Weights of a small GPT-style language model, trained from scratch on English Wikipedia: 614M tokens.
MLP neurons of a small language model. Each row is named by its layer, matrix (down: output weights) and neuron, and shows model dimensions 0-169. Each number is 500 + 25 x the weight over its row's rms, rounded and kept within 0 to 999. Numbers have three digits each. A neuron's up and down rows have the sign that makes its largest values positive.
A block is one neuron, or neurons of one layer that tend to fire together. After each block is what it responds to, as a language model described it from the Wikipedia text at the highest values.

L6.down1156:526521498530495483463527520509493495480548507506453520501550489500492501477516520494489509506481483488514492491494529483484531470490502519540485521462507485493473463554495468510495478493474440494511528478469494558541495467495535507504463545518506483452493524493477497440483496503486474481526508495473462501475488511519483524537502480482471495539495537487518459534519504469499444456484509555511480503455534494514517508490522476489493490549466478524522517525512552483514555487504531509510462515492469474482562514
Acquisition and action verbs. Fragments or whole words of main action verbs after to or a subject, especially acquire, purchase and absorb; also shut down, moved, cancelled.

L8.down103:505475456509496477512510540496469531439498471484491520507519487505483495499514491514467522492519510474489491520499450463502534523480550509562468508480494468492471505465437525465538468534521498528524452500528538477520508527534488523543493504542505485506506478489516508479468488505512518477501517468454488456509531480476489496472492475467487491556505502510462511469521518497498510535481525477472474484499512505469519511527508491508504497467471497474546480512507499470471531453546529497478517483475488505489503484
L8.down225:535450513515474538451478482484502484517503496501466517485461520495513436475491449502509535489471468516553512508512526511456467510510515459491517495466518562517493528495474523524483522525457494523489455522451490515490516531452487490495481488501525516521468480491482497535534457508514485445515459487500502492487498465475521462470559500508481521478513495480542509495500524487512515494502512556524486498493519464480478506544476533511490483522551484520501465493488471499481509507534455506465487480519526473522473486
L8.down695:541548523520503496529522543520524495517520471514471480514510490502480473491471513497507511470500512489502445525480513521496499489450517521494517524471509509506544491483480540519495481551479479491478514470501502510531462486491444470471477511466504489475500517466508486471434554460445528506538490506509516487521507490530500536508477489515474498564521487514548455538518540516534476495495490526484520483491469487536467521507532510493500453526463521473498503518511524421552538522490500486517491510513478543503542539
L8.down834:446492517488517535510475497484549503501452474515578496507469461503489464486500532460502480479493476495505493511531468516462514498497507534535514520498512495541539522460487491485468520503503506551501521465517527488516554520474499545495461497502497460480460519530536482511497429527519527499485524486480503543513481526493453528544476523475480484527493496533514505479494495533507454522519471526500487490471489474513514527475494510505508501520529510465460517486479475495527493469507468513487519476503498477480457520
L8.down961:486466495488491454465486450480511521480510493509520472516483456531505494505517454477524502478495495503457487511544451435455492494497476542548522484453502523470480452481475523507538492466536527472497461514496487486461454585515479534493548483516528520479519483486474468455474502446511491499511439519443568472528514507483550543440526521469487507506496487499484515469500489504545501501449486509508485519501486454540516482559524546552485476494490515488498493444481502488527524511505478483475466482535488530488476531
L8.down1081:458505525494461538502498528505516520531506495479500511539511533508524487510445474502497521475482502493504532518495460535493509478510528445492507517510514488475528477487521529551435534523498539497463494503508527497512493501499523534480529456458472465508493488465450559482499493533483499517475512531508489542490484510475467509512490515493511515494579493542502500495520506529495446492495503495481505499475501494487502482514522461520500524541481544518456475508507523491489485533497507515470546532500479510558499490
L8.down1196:503480498463507519490479522486479508516516504481450461486520501503514484508515468497469486538503489471493496477481511484527539491493509523476440511516507463518507511510538507501498498543496494556459488471487470490503448492505452445515533518465522527461527506441498542488435511512514472462514510476451504489474510489495499491465510532475495498537536507501457459497492482519482521463552491562506504480473482462536524514537462570555521472482505451470511472496469511506517519542508524485504489478527459490541463492
L8.down1310:532498530500520489508522531517516538511522519536527487495511510540490513526526472523562529487510518527448495545521524541536501515491510533530524529468503518519517520475509491516473531524507482500478553502536501502485475521509518469478435498461482483476526488467493509477513537477553517529473490506504532467502522534491494504498494468475496551531505506516508500487477520525503507488493516507488495499493465464483482500507496477487472506517479475526464490502501498488491518484533485523475493496516481518487546550
Verb completions after infinitives or modals. Final piece of a verb, often a split word, right after to, could, must or did, e.g. occup-y, acqu-ire, inv-ade, set up.

L6.down406:478494499479499503476472468487544523516473468501470504502473506519540475497494536514489531512514515484523551533523523535478506512523474513489483505497488547522511480494487539483486501523508515518472518515514533521501477523466515496488491490546527533523452505469472490467475480464477476481480466512499506503510515515527532512533505536514504499477484529471523504500521537544542512492530531495497504523494498523482464485519515488506487484453445464500467522454466485511459503492501508524521468525497461506558531520
Succession boxes and tables. Mainly "by" in "Succeeded by" lines of succession boxes, plus numbers and words in table cells such as coordinate minutes ("24"), "Votes |" and "Indet"; weakly "only" in prose.

L10.down85:479511462468493507523478500440553521475510532453538548475494506488519506573566525542453498526496499535456474502486485483478505523508503475553494492502489499472544516511486488539471478465475518501502495490517467507501472509487504532480499556519480490488468488459473510464507468515479499472461474480485502480496515494495517514493508474475508508517475469496476519477491505493507512517464488476485464500509505474483526484486492520509508532501523486507498490508484482503488502512505555516531511499507500520503526522
L10.down234:507524554513531505539514491500544513518519534543523473526494503513543510509502480493449503479493517522502524459499524508482496502519500510499490530499514496540524506522499494473508510503505487521484514473546524445515504500475522518465479487519455478544490496499484527486483537462481507507478485496495531495481504482476463492523523526527486501512476514520491526482482516461487496459501509518480497482500488509532467504530510487525471522496506521455472461508524481470488488514492504495479488557472491483492529479
L10.down305:484531517511496514462547537531507497494516506521516492534512496479518501481534460472511519453537497481486492487483483503470448521505512536476506497493524488461499504488496525471484539468532482484518471504499474506523442522455481541483492477523469477490531496517492490498504508515475552511475472503492547509507546480486498480508511513492494495487489494542493489525480525464510498492510505542476484502490480455497460502521491473488488495532483495495476479469491473493492522524491455536494516548523534546455522519
L10.down442:494500512514494520538497570509536500473495513553527478483513535478484496454505505519497508484487500508516510479485521485463504488516481520538529558488522479487465495491537523506498512488506506521474510487520492487548500494507535538515505480512490450493474511554523522499523498485477486493461475495489490514503494432483462531490477486497514539485510498482506522468501482500520495556531502522494527500455486494523503512515517476482470518521483502459516493533471480423517541488495506490513474540488540480481522524
L10.down697:519479496479485498509508539457487496474502486452489488547534516479512533486510457485476493459518554532522548477434515467481485519507516465542498504471464507528529531497524497443485522546491472478535481525492496478488492531461495524535480525463525491485479495515499527511496492473499512537524524492489500493465480464506486515496496457428481488485455538470509530520489537490539482502494496503536440524461533493499465498494524477482547527499505483483498476520518500428487496466469507528498509491504502483460504509
L10.down768:486524529488533498498487508557496453483466482505492495499474500493524473521529525471523457536512487519496558518521466492430486508469503534525496503489480552523510529534489469456520454532474528509492503540518472479493496496472525495475515525544474516525537474507508490543486510489497506520504485508531506511468478511450472514517522555499501537500542472509483473493506482512494541493525501497468498482504514477459449477502492484509487465517491510508448505474487545498494507570495482445506505515484496527542487484
L10.down1167:510493518496518464480463480464471502518500506478494509491498561520477529482495482482498445469501543499466450501520490518498468472491469548461488519508535463485542516526519529476510490533523530466480492483530488519530481512495480469545479502489499518491519566535464480517541499471510502489493463497505502482502486529546519524480511479494505483511519514497528513519490492515508527447544497511509538492472466500511569526535487462506457502493468509501505477524461469513535520478528495467536492473491509540472512519
L10.down1182:519497521509528476534517532479513537479488517492543519510509536492520535495513498539469477514512509527501478521557523523525482516521519476516507570541531474519540495494496488490493505487491483506493549531487443483463509506474506495494463486510469547426506559474524494504476533479511487512527532489474530512523522464485475540539514504478508487478499491501475484500499512467530503495551569517544489486526482491482472504462514503451514509509455500507518508497494478472486536534502541480491475534494469440493483486
Verb-phrase slot before particle. Verbs, verb endings (-ed, -ating) or object pronouns just after a verb that await a preposition or particle, e.g. took them into, cut it off, falls apart.

L8.down216:468580505463521487497530495496527527481503528497493494482498509481460492502454493550518456501485472501569517480517496481483493510521474504494498519521501506489505491520513502442482483487467497492520529513514513493501466543506482529480523445548555495472501512539517542530532528482512524508511518521473505515526473494499495479568556478503514509507482529509475535500513519512504471475498499516503497489513517526557519525523477458467492519533489544499535453513513494517499525540472453501514463493524539512504466523
L8.down310:502507537444482423504489482543490506462519545521516497475451441530491521512485465516501469451489494496489542472505534517498495524446522507499559512477522499519494495510486501522425461538483501524512482513515505491511526491492541492512495525457505504535507457533554462485495502489500528503518519516523491522496559511508460504464488484529492509506496534523545486516501496514487504495511508562515530522447523535497470529521497491508485496534488493478508520512503512495469473484460517509533508492514508523502531479
L8.down365:499507472506486484451478548457477515535473557448521481469484524457523486495486470471483514481457492517471503493556475498508500492459479499544511523464553537501495520525529494479501492557478508499486471524573509519494471512527478478468508508506460516471474511501532495525483463489482513524489495469500484541512538529540518455486520471520474539534496574506495481505526503505510509507480511503453538530461493458504526507491503520499496490520483505517500508480459463537513524502461507488495491512503499465463516529
L8.down559:497489496490510473499507503550514548530486477515505470536451473479521498505493483479540521511479474519532505503474510495479516485507509472509532544522533524434516503558487518499449489469509485510527487503553470541487473510473525511505499543474502541502519509542487497496485489492532509485533496523556492516487499523492535532468500505506497478506560518450492497485478471497522464475530504494494511533475488532526451480533509481523488481485511510537427489553458518474496498511482494497543485460512524490523478497
L8.down612:548461495530440535520489463507475455522527496479530484518466529487516454538482483529513500511481503511508491522469512483469491517487482541497494506494492518492542495462517512488527512461491475515470534545475459546483474488472514511504526526524472484506509481519508484508534518507494471523499532476541498512470484474529493493503447475476521507523480490489518476503471488495539523507517475466512476496493518516487545471504474481513530525543520506523519528497509486467474495513447452469467502492487462490527486475
L8.down657:509492539481498488500540498496499504492493483498485541512453505513468551532507530474490493454490523537534461536507483484493495454494489519496497501512529521487531507462525525534458498461485526473486513520483503526476529483563517495488481512448511479492554523500499502528490521442519515476513489477483471550535492500478497497469450534489460527510521474515522481510503524519414490510493499541476533533460475516470486537536513521509499492489485499471526475503498468454513523516511525549495487508522531498495520522
L8.down917:511509536499467467461509480483483531493483483534517500478497501496576498481491497543446526492480510501518523497500503476461497487491519461518526545507508481485448574488546518481497450484470507513504480491526485530511525524470503457521471510526467508470505500509501498483461514510488500514496485528500494471509482540501496505544466522490470516510534513510506501520505494485493511495517447495524532435493509519526503481532480477512484491456451506458509432468523487493521519470512502488509501521473453439469502484
L8.down1077:493496501519467467512527484476502536492504511540509528507501465472489468477494507529511489511478529509488445519521509479535488525512464506539490492495461450504505536509464478482457482510491495500536509474533476494493523486530483516481514518488499523507473491524515438508550496518445488505489476514495433453557462528554521500510546470507493482499540533466519469501497513512504497506504503458504510527529501505469495487504499475516521461557554471470479482475484480543515469494505470507473520453546528532499541499
Infobox field-label ends. Final tokens of structured infobox or table fields just before a colon, slash or cell break, e.g. "Preceded by", "Party", the hidden mark after coordinates.

L10.down190:522512463479453519527497481465508512514531540515549489517483544511489519487507508464471558492512506542487479485517499520493519512484517496538498532549480485472501486492508491497467454457493497557475519454510445518537483504484515511481495522478439477465459523534477490521504489516463487464478487457508438465514499524534501544515481526487509536511505501476468502486472496481522446478482485522466469465533493532505541515476478477470468478488547516479533496472470483497474506486470511493496508508518535498489470514
L10.down363:568509523531495554479515525503497489508516472466530496494534550492524525476495515519497518499521496539478502537511501483452488498525498491521509537459486463438462514513543478505492518538524519478509527513517533515495501535524471483507524490519499541481524496482514479492493480525492558507486503496493456530484508511534531498503502512454446448502467514506505518500501542523533470485510505501522482498524531508472503507548550508544484493527499505432522509473496491492480518482471472512515487520484479545507490514
L10.down569:494459483490489499447509505492481497483506492519517498505475501495501531509472485464527527509519529527450494511472494491493472472503487519497514470533456459473496488517500483471500446540533455509492494436505528490530503503479519464485468519525488552492500518448494509521489471482451437483487489462509485505510462582480453503487518510462496440513510534482531505480527503514478509510505506489542509474474527501504497498533509514502472489529477476468495527456519530441473501452556508525503512518507491530485499534
L10.down731:506489495471506516525468441494498500489508534500525520492481514488459540523496475488510524558489556506538486515455482506470484510470489507513436493506509496450481506450508513517504497515531481512499518485516479534486470574474478519481519539491525505498495494531506470506531515528505483475532487493479489508529483509487500514441504515533543517480508524510530495525546538526526482525538477476504511510510456531469526483490509516507461423510512501475487503489490537492506505525495459509544489504479472494533476490
L10.down743:473499520490487482493504483496494475504498462491504500513466520469485478499485511484508501532520490525499479484455484470478443489482539537516510477521541524504476485510532503492503477511464494524467484578509500491484500456485506518524479556505452513493471508525528504516471539555548456509521498503479485518493489502506509528490542496530482468521480513482540498501504524484481515455478512486498470512533538533487487489515516530523475484473514506496467476505515437497475501514520512468498518468493551513500533563
L10.down1044:525497467518494489496513498503480461452512514526488511530492510534500523487527463516513499538490566460508511544522510483509532489515490445510484486536480492514482434494556497501506506480526524483465499505475551524548501499486488527493482528522490475493522504481493508474454468511496480516456507442457507483475471493472511492527493500552507465560458488472495488476505490494507512562529534461499483472518506512491528474554462515489534503486462516530534502497500470450432458430510485479520493503490479479477470511
L10.down1128:519455517496497531519487501527525460519491484488484487456493502496517498494481486488521519456503495506496441477519522478497473431500496523511522521447452469544512540450502493451514498513523501478502555457520541485487485460546502453502550519509505494486546545483505504512514518475476488536453449508509506514482540526506477558469491477472469496463516523456559505513484500543469474484533492522478477470520500497551510513497469499476482490511496480545527467487576519475512510501497492476488507460495509472552491547
L10.down1294:474507550522534465508505520486502537500513508460491507508500493470492492477503523480521482500536478460476491502498459493486496495528500535511500470497557520496474518477540478502528503530476503454503472523510520489537497474538511523462472502466454528533479543515538499524532548514547509520519509492500512508493544518520483556523480491499438505494556491552535521475483517511471525509504452496475484488489473559482522485519507522535473513490520490498543523460480533504491525512508472504532500543539491510505517476
Before a personal name. Tokens right before or inside a person's name: by in Preceded by/Commanded by, article-opening first names, and Al- or O' in surnames.